MLP neurons of a small language model. Each row is named by its layer, matrix (up: input weights) and neuron, and shows model dimensions 0-95. Each number is 128 + 32 x the weight over its row's rms, rounded and kept within 0 to 255. Numbers have three digits each.
After each neuron's rows, "fires in" lists the words (lower case) most often at its 100 highest values on Wikipedia text that the model never trained on. A number after a token or word is its count.

L5.up35:155108164145128154127154098095113073120168106146123157115139078134141092118153104120124090104187100129112114139136194103119196117073105110170089157201163138138108140086100145105174165153073128094139137105143128174110091130135126139117102113187130107135171115183175128174168170129119114151
fires in: "was" 21, "has" 11, "were" 10, "is" 7, "have" 5, "run" 4

L6.up1567:152160129103126148165229121131077191123113129118109067123114158142129120171150128120134135128086103079110204099176082162111104150146129138095133146156139064132197154077084091196118111123182141147090146163100068165051140122157153148162114072102110164166123162100129102136160068149131112174
fires in: "was" 39, "is" 27, "were" 8, "being" 6, "when" 5

L5.up1658:128127159139144083190144176131140067098111144090177117114134059150116192150129138127092156102097110174199163141091101185170177108132162154133124147099147062126128118156165136103103106152074097138166115124154140141091136186144122147064155147063123125145132118131101184142156060120031180156
fires in: "as" 68, "bef" 10

L6.up1172:082114168143113038125111144145114129173141097116132115168168099133149126138115106152103083120135103138098107121127145092172190186139143146144115133117118177208134138146146105057161127042152098128163133128152105093152116125137091112117088073125124116121151149157138123123153099167162132153
fires in: "of" 36, "time" 8, "end" 7, "least" 5, "since" 5

L5.up110:129208127163111179163083051107105111138107134106169131139060077093138070117144120112106166164108124128161162204101133080134152141150112127118122144072130142144097174165134121076138111128162101136142105092141142087163129130108139111064127151108165155171199078152113129151163129076139120161
fires in: "of" 97

L6.up1758:156096202150118028135111155132182119128086127128117141140140141085104090145094135126124061133100123108174149142146079106162132106155169155104146117154133125129123134122082147137138144167125126131080152156127139076131091165171106050081143112097111116216096117155147122102111105123148111098
fires in: "in" 61, "from" 14, "the" 8, "to" 4, "on" 4

L5.up1627:098127117105116156148097092129090193139165176113110148071184111125098171102129090126123137089138096168118131098064063157132155016108172160127142138106172118118099166086118077191102106139129185139132129069131103115194126187112153125134141151160141144118146136141109178122138076097120113105
fires in: "was" 45, "is" 11, "as" 10, "and" 7, "be" 4

L6.up1858:094068111158123195189146102160139163063119142141098144165124084162103151113184104134145075102079103099144124076055131158155074083149133124122086097125235138110153075061143133122157143174119114105120111137070136150184114134100108157145135095153112121155109170087084203110143130160145083139
fires in: "of" 36, "high" 6, "was" 6, "is" 6

L5.up76:092109125071122034126123098114141089114158139109086181067197125146107069141135132058132122098130126173133109145116159171172127075091072109142150135163055141165118149141117173144074129086136187138103092129148104155140156079145095111101064151141078097128074167124107094114128078136138149081
fires in: "the" 28, "a" 14, "in" 10, "s" 5, "its" 5, "i" 4

L5.up427:197075146093142064109132157157128074105173098120196114144112134182145158123110154094141114135093087156108129087163133134117121147118170122113146130095091105111118155190160112137135095128150132124126101138175151160119146124174109092108131126139107121082141136148140102142106150136114101204
fires in: "in" 64, "degree" 4

L5.up1906:097137126192140060097174156169134129101145132131145138109147119103158088092176146138125116119135128077071154105103118147137129066167141131125187118041147067141162067187116125084145125074134102073134082136094122117081185167167104149098117094137175097081166186176103104140103103173093088178
fires in: "in" 26, "during" 14, "after" 12, "before" 10, "from" 9, "at" 6

L5.up20:133101143138094129144132104140139067098159092156138112105182077136145119159144162092099133128136134136092140137121137075146111103141155164106134167144104138131116123137054225142167104146113139089109172092148103101102105160106125102100132167169135145157129123154158087154075143122131184148
fires in: "united" 38, "road" 5, "time" 5, "night" 4

L5.up1410:123102153156119127119147152027162076136086159119173114146052149176167143122069126134056106195145117160128112075103094104149150093095114156092113197085113044099144102117121087157114211119114070131144169086087123050182112145155081155091115137108134082124190088079167158098170141129121159179
fires in: "was" 28, "had" 13, "would" 6, "well" 6, "did" 5

L5.up100:136191104097149093127152087146142170134117125083104082123120151086127149181152122129156085146121083114218175141187136082100105132110121095087141139115127092165136148131172167117137130137105156164140133170150211117123126140213149124132138107118145160106145203107123122150059159170121048112
fires in: "the" 36, "this" 24, "these" 14, "of" 4

L5.up779:178127112146135138137136140135186169143114109179141173074162109105139096139122147144124150093109126147147178095146081137111198124193117159163116106122159076099133161084157096140087135146099180142124100110141195146137107123141147139148125109090108102067129133080075106101143094115167101126
fires in: "6" 36, "16" 11, "36" 9, "26" 9

L5.up1236:150114158103140092093144121157098053172062104136144150080112128119112171122130103122127039101136117208072084186104161117181101133129148156179132102158133069153164097097194104135160123126086147124117138153180192107130080122157146132088100119149139130098122126167128104143223130122077106112
fires in: "a" 99

L6.up465:134168170145135105139132123134123146184105144135062113204164118059177091154142116088049148129103156159156169127136128142189113188168127160126141133140138123118130181119088145106136212122088125116173154061128164113111134125135134149162087072116159131140159134224124123111172098160182088123
fires in: "the" 19, "in" 12, "by" 10, "from" 7, "some" 5

L6.up1073:130040159117044137162198187161088048161123080125105142155141125104092140111145156150122163096188106116080110181065165094142111140170142143133142142124119118142109101174133122131144109089135129165168125086128082117094146200120104093061076127135097127114136121072132115113141128143180122102
fires in: "a" 53, "members" 5, "according" 4

L5.up407:124141150187129140159119109139118088135170121109110090094124127163147113195164117108141118144125144133153208152089099125098130081159188168154156144082138102115134183130101153149118098089122115145124165189153092145031145125147141128142144129110199149100129092136104126089154151137106094163
fires in: "for" 14, "is" 12, "can" 9, "was" 8, "would" 8, "to" 7

L6.up1463:165140065155083188123150138080129123121095142150146117102168111144128056093102191116093166127135116144195166161130109141131110127171121093085093132162076073134123119152150076150114154148142182086185163137099130138091103108079123095165081126067123150100092104145103106060123082088141082141
fires in: "the" 30, "a" 11, "anion" 7, "for" 4

L5.up1613:106135118166202107134140140178102229128130102117219139115143133112125111188149150115154112146137171109087161130095161114123081163133111148067129115133166146110125123078121164169154126161114131139138151153174165093141131116162103115156157121099157130174098150121144169131068092103154156116
fires in: "of" 25, "under" 13, "on" 8, "into" 8, "in" 7, "to" 7

L5.up592:101131135107161128167111127080185154152077138094133106190153139141093116077108156085153108154126143159160091141136145125142123065109105128111170166211174112083074137120122118098188137099110091105091130113170113200144108145148104084164153147108113139090147050122098151119123084100160138188
fires in: "in" 35, "which" 23, "the" 10, "that" 6, "for" 4

L6.up1297:130160121143122160127152176087157153121058124116105148130035099072129122180112150094122125165134122166149067145100077131141137128174172182144119153159135097108083142166143043157142129136137120058128097092146165104127104101150087132071146145082108125059162141142171092075091101097124159098
fires in: "at" 24, "the" 20, "such" 9, "p" 5, "against" 4

L6.up1753:174141141106110143167089117113124113120076115163146113143160148058090123143167062112111160063139141183113064068089144122104107131142112151146148160081163059078160113101079149154165130105112090079160111106131098130093106155062125165117115127152141153126157123107142102152160123121106150152
fires in: "by" 73

L5.up1537:128189108111145138115139144174197131132076151109154184116054125145195131141150100087134134084075166107112161088095167134112076153154199173129132174117086064092116134167143091109148131078102165097096136100132114171115139119193151123159134113124150140164163116139129110081144067117084106085
fires in: "he" 36, "is" 8, "his" 6, "and" 5, "then" 5

L5.up947:109030068147135112150159140150089132101094070111127176143200162107159145206104111159112087168135130163109159112160162109218100162149217158127091122218119139156123102081124177177083157113141160148121084130106142132127066076141122141086095129172119157181148098157114140116106131184174129122
fires in: "of" 88

L5.up571:125094128125172114158176063077127120160169135140119229114130124152118147131133112134102094188095095108145164132095132105115114075102121088062103187185115139130141160147103123174143121090092147123096134093166122065136169072155152069148112145162103080127050137160143103105214094127108144143
fires in: "was" 21, "s" 10, "is" 10, "be" 8, "also" 7, "were" 7

L5.up219:054051041127155129146103134107162166133080140138118162132112147126192195103141089160155153162096140108146101114141137084102168107159141128160156204094126122153106103139110070145160112115138110111114121099139185076117115125159144141117165127158133197075152154116125141098136107120172109087
fires in: "of" 38, "for" 18

L6.up432:097107115118075123124089118109086116188139167168189134091145101165105158072085123177107176086142116146127119192143158129111112082189206063138077152108122165119151081175090128111184140149118116124073135162135091135189118131142156125101163161126045128029122106158091167139135126082128118118
fires in: "a" 51, "of" 10, "an" 6, "states" 4

L5.up1140:119114131131136138115109109116164118110090149189157112156163124100131143141159122104104167084166118161107121132152077129107062215083116135118099090112147158099079166139166139077158137193117146130077124169131140128161134139111110122126139176131128142110165100111102140146106141133121124125
fires in: "as" 69, "under" 4, "into" 4

L5.up439:082113108140149133149159149087194171106113112137119115181153058190152169083130167104119067128103160124076044122131143156131131128220159143104150166109093018148115146190142094161128160202137116114106152131141035097126120123022132153140140108066149156073130163131143095101141090110130147069
fires in: "of" 43, "in" 42, "into" 8

L5.up139:113157091124103170186103162103109111115175078101120049172133177149107131158150066148132113107114092120114059088181124107064160139125110095114051154134065137145114112151149148104165140141085103123075151137132089132189132156130148145122127124152142210104163074165096196141087127049134141080
fires in: "of" 73, "year" 7

L5.up1698:194121124228141080147127178112203107117124113137099142118151186152114117146139087146147112104076118091082168132136164139069135110122143120135174183183116134110156119146158221088186126103115122158094088117106108123102144147139124149140133108153159123096153189105095149120087128166082119104
fires in: "of" 20, "from" 10, "started" 9, "to" 6, "began" 6

L5.up900:098140158202143174162164131101156095166139125187144115142129119114125188153124149132118034144094146164124082098121131138122053112123146163099133093116219125127127172185083102110130118114138134122106117149030086041133119117118054231136123143144121109184181158091130097127089119084148181147
fires in: "been" 21, "was" 18, "the" 17, "present" 5, "be" 4, "bef" 4

L5.up1593:138111121129162131080117148141121058177153118137180124113131105127100152132120152147114135161159136096106173166183063094122159177146088162126131136135117160211096030155123131156139138086144121090137115096128126176152125167159144116137073122114126086148152115046163089169175148107115123095
fires in: "2010" 12, "2015" 9, "2017" 9, "2018" 9, "2013" 6, "2019" 6

L5.up1534:159123123156129142174167118118148133145128148130170107160138165133163150158092111093100052120104158126119092083079158151114081139123073134132158127139128106194124141108152161151202123196110111123089223109142122137068144165055085128075117092113131154142104092161176166125098114141132147109
fires in: "to" 16, "after" 11, "by" 9, "before" 7, "high" 6, "during" 6

L5.up1925:131132165129156122138076153140174104122127180151190095140188116182106107109170119109151082100062104124085168141091131140188103130118135139184150121153089133136066089115163110126132107127122116142085105124119089162136094208115139111108142116138180085145152141165159128125156167150123107094
fires in: "as" 46, "provide" 6

L5.up1546:132056124103112090092061064145172176173105146131095183068138120111046103091130104160121129079168152101173117100133084088111092119138142127129134121130154139193065174129117076119099119168144173148146164140126131077145152152116127062088152077164191065144131123144093096146083146114128119081
fires in: "and" 34, "as" 14, "or" 13, "house" 7, "then" 5

L5.up1147:152116136136117145131135092164128147146133158089141067190121163101130147094101147166113149082110164164124130093096173131135140173129119123130120152098135143096153127094101201082151208132107164108128073152079172126125095152087120107129077077095139093144134181116103136050159097132070127062
fires in: "to" 55, "from" 4, "a" 4

L6.up508:115168114137072112104061162159071099182104111050208145164130164129201146151131165082120174109126109163172106104152175080118098077104105140132110129130072150115159123131155149161147188108076132097125127071154125127111089176124119127127120154151111117138070156125143153084155140128112143108
fires in: "the" 16, "in" 9, "from" 9, "with" 6, "one" 5, "her" 5

L5.up586:156120143066150100149084114135125138138186115162132150144146112161119177116115149100137153117134095119142133121148091109142126118068142104035157108082188143088141132196131102151181131129122100133176134165180149128169156164123160124122086114102103122171122142127124107163078117162177127086
fires in: "to" 24, "into" 17, "by" 16, "with" 9, "under" 5

L5.up1108:115106089171142210137180145116173110067169151140132045144114151090148165170171118114141135166156099147197168100167158156109185163112139166108140165124054142159104086115164116160099116107185141127095133146112129106129117149141105148116095103144154154173074143174140135142107117141093154193
fires in: "of" 55, "2" 5, "other" 4

L5.up1968:132147181169125111144154102103124110170186187120133119139188175120091128137106118085156074156165108143162149162103088131190168134166115129081094102113148183135142136106116142163108162151127113128190130132092132117140068144104093105117151125107149178071165079144129142169144132141118116110
fires in: "many" 34, "of" 17, "are" 13, "these" 9, "other" 9

L6.up2017:114070101123171166189046150094155156161108106116147165147153131123125144134152127058189095134177176118080103097052137091150174113125134117045091110150101096149176127139118154067147147134149103148074118183122106127144027091153080060115155124172125103148111131097114125091120101113114107175
fires in: "however" 31, "from" 11, "but" 5, "thus" 4

L6.up196:136095119123112179182137081015191060150158122169173161119143175169148123145085106220144161096132173121165089200129098114145148099182160140190077130114174117135080123174110065106130113175110174106149146168126094113104073110136120107123184147159163174144105097149116066099138075080149040139
fires in: "a" 31, "the" 30, "part" 10, "one" 6

L6.up434:116223133146112155134113109137096096111122226144114081112127110157110141062136178099107149116152075113139124168208179118126134097130097174113084115134109111077112090118181112183139160096109179140154131179177148133126112104169172132146093191119099146128161102099069044090120081128101092207
fires in: "anion" 19, "the" 18, "a" 16

L5.up34:046208200085159102137165131168143102158187152117071102133105106070173086125146173055187109153214076117114141177140155160150100134167144119098119180089114129114147124169089155169145123124128108112091171144133127149076151086103144142102074145138194107076158147138085110103080133131135126133
fires in: "the" 66, "s" 7, "after" 4

L6.up1831:133141140125097127135128060102080151124053082109151089208153066122008184166106172095148136133168137109105122162100161117151152084127158169108156069119134125189107108145202132121138194151094080113113143141129131119166137151077135145121208110128095145124142110123125172115111099142133099070
fires in: "a" 42, "an" 8, "in" 5, "large" 5, "out" 4

L5.up1816:102157123145136110102132158074110092162126163095219116156042121145123110172165133088113134110101127094134140114107117164120080104178111101127082163106085062117106128175147129130134147139087171074130148166179132196157141117114156128120084132124134170122127105151175140054151067112051145104
fires in: "as" 63, "7" 4

L5.up432:137153168123135101093154072134104158164078134158114102147209146152160119118062117084103121176105162097159133072114100115179090089179079113087113115128148094152075130149102120181094105097083149120165144071159087121119093149059147110114089101162122108139067158134182136159228098125192141095
fires in: "is" 47, "was" 22, "died" 7, "be" 4

L6.up758:121149114063155134080164119082151160149099144089143154112088095126086110121120149147141112114153101133104083142116136045182166113131141211118150082156176124123083124152103142162160125120128134104147118154120107143107102121146101153140155163123132129178162099135132116138116156188113143053
fires in: "has" 60, "have" 11, "it" 7, "had" 5

L5.up516:140059119141147141105175123130155074142145126149131097114078109147159143117119126105125108143134066114158155155102114093121168145176173124128133148107147135142129141096110143103174140125165173085118131159124198122131108135133096140149139088152116153156137146110144126112120166133168168120
fires in: "of" 35, "for" 21, "all" 9, "in" 4, "outside" 4

L6.up1981:131139136089077107133144144109177093140070140104148082104092073088107111175132117146133102169097161147083086114149095101173116103171157160138158144161136100111083088100192089113084148138101130125124095122104102138107143071174157105097169108178158148140102118134183102123072111121139145078
fires in: "his" 30, "a" 13, "her" 9, "he" 7, "also" 4, "has" 4

L5.up1266:181054184146113093182114068149198081103155117140197141165098120213111178090072149207083155120135124095168152101155125093132119117121135164088155148166174082135129134124129094081112101223120129133116117132081138086125099133148142089094149134100149111121157139125114148105102113140139162158
fires in: "well" 28, "best" 9, "close" 8, "hard" 5, "long" 5, "high" 4

L5.up619:090154131208056113091151131148112127131134095119154152192143101110130133125128129076164086109089090131129157150128144156134107157123144123097159128081149086203185091127162061109160121088123073135085135063128167143087107130132064117025156128141129107142165113099190115153116160135173138111
fires in: "during" 25, "after" 24, "before" 11, "following" 11, "of" 11, "to" 5

L5.up1734:110119124084123156106138164170170171182143111149114162162176131121158086118150118133118120141093104118108096111154187102142060134139171204127097085155170157129139152150173164120145105177081137125148141088111074170147150135120114140117100104183124172061135144134101146147142144134178124179
fires in: "of" 69, "with" 14, "to" 12

L6.up1240:124109068129112119130132074096167230217139111168133111153129075120075071074123163050135157151089095160129122090116118156173136134211127149148151118120105165100139145114176140178131123167107140138119168150116104162130143161136082147213193106128138113129099149115134112131109154126135101122
fires in: "to" 13, "of" 13, "in" 12, "hellion" 9, "the" 4, "for" 4

L5.up1249:141128105118151104127144184063097145149110115130191064116044085106130143105097133138082093175186106135069106099116092143078147141145124095131157136130157185165146135155103102140163170156126234183114127155150163145103109084174176116097084191194108116182167125152146191114145148092071150096
fires in: "has" 33, "have" 12, "years" 5, "league" 4

L6.up1609:181168128139167127166122120108141181202115120101121093094153079139138117162135149134129094118129055144104158106138147149127127110149086101134103223148158113099150138124132050161139112085140057155054207147067121149099112100144104119105089170132126131103218184111142178190151125142131096140
fires in: "was" 32, "and" 16, "were" 10, "or" 10

L5.up966:077102156148131096192115128124133144158074149127115100140110146152113111176078128126141093096151138103178142155169156201135103108157128120121109124136135157142148184108154149170131151091164176131098137167153128072117106238086148068198086097147182132128140160135101130145163138172146137142
fires in: "of" 78, "their" 6

L5.up1033:111140134085105140111127132182143084131062114105189151119061137147105098119137193112097144152130073117154075166117138098119112117121115102123085133135155134135074091095163132087130086116108132062112108137073133099108175119144103192153135024094141151082139110130154111164103139117089137119
fires in: "well" 31, "two" 6, "long" 6, "high" 4, "in" 4, "first" 4

L5.up1347:121121113122165126178112200122130055097128094173152143142130184140110115125108114158113094078154110109194152170109145085161116138167117121124086120119094142178094063088145151067121085116139081177103141169137145181165142147107076157114129231147159118089158100052087105118084107181168108176
fires in: "on" 36, "in" 26, "of" 13, "to" 4

L6.up1966:077072184081152117176148135131155105105045166131117179151176173184107136110112130129150099072140099201156172114190067140148148113174095137166043108110146087158119113138171094138093104147111126095137140130128153124114113100131072099098123125128178089032105137153124129154109128162156188168
fires in: "as" 79

L5.up203:149165180112161094122149210177174132127130115163122190115217117147134078120158159085121166117078131112149107137133102193166161110179135111106116103060088069187144160121111139163106169159080105132112126123109088172132140127086063125107133131104094114062120141165124125159112094186142156161
fires in: "on" 20, "at" 17, "in" 13, "by" 11, "over" 8

L5.up1891:110129134112160110117115150108138144123112151156179168130092152080087125091133151168170108073127085155162171157113117129205105137149078116120152138147112206146129127100150195196130152127145124133118188071137131054132135132064122119172158093154167159159148198135134168121160124131122124145
fires in: "to" 22, "of" 21, "in" 20, "with" 12, "from" 8, "on" 4

L5.up1375:191135140132136147149142126191132104111138169078161141126141128131108105144097159108090126153190155179108123109141117086082096087103126103131108159166105097156135093152112149154166128127125145169082168157094114088115118093150139138156123157119164072137117168098072101109135107094173134141
fires in: "be" 18, "also" 13, "first" 9, "been" 8, "is" 6, "still" 5

L6.up940:082119115130179126181193138156137054145157124114112114112084032057115123097111154151190169109167122110101060132184124068131148096088138132149122094125058146129108132174092145123166116169085145174168117114089126091127143180137074092125158168144117119176099147129114184066131109174104117114
fires in: "the" 53, "s" 14, "a" 6, "its" 4, "his" 4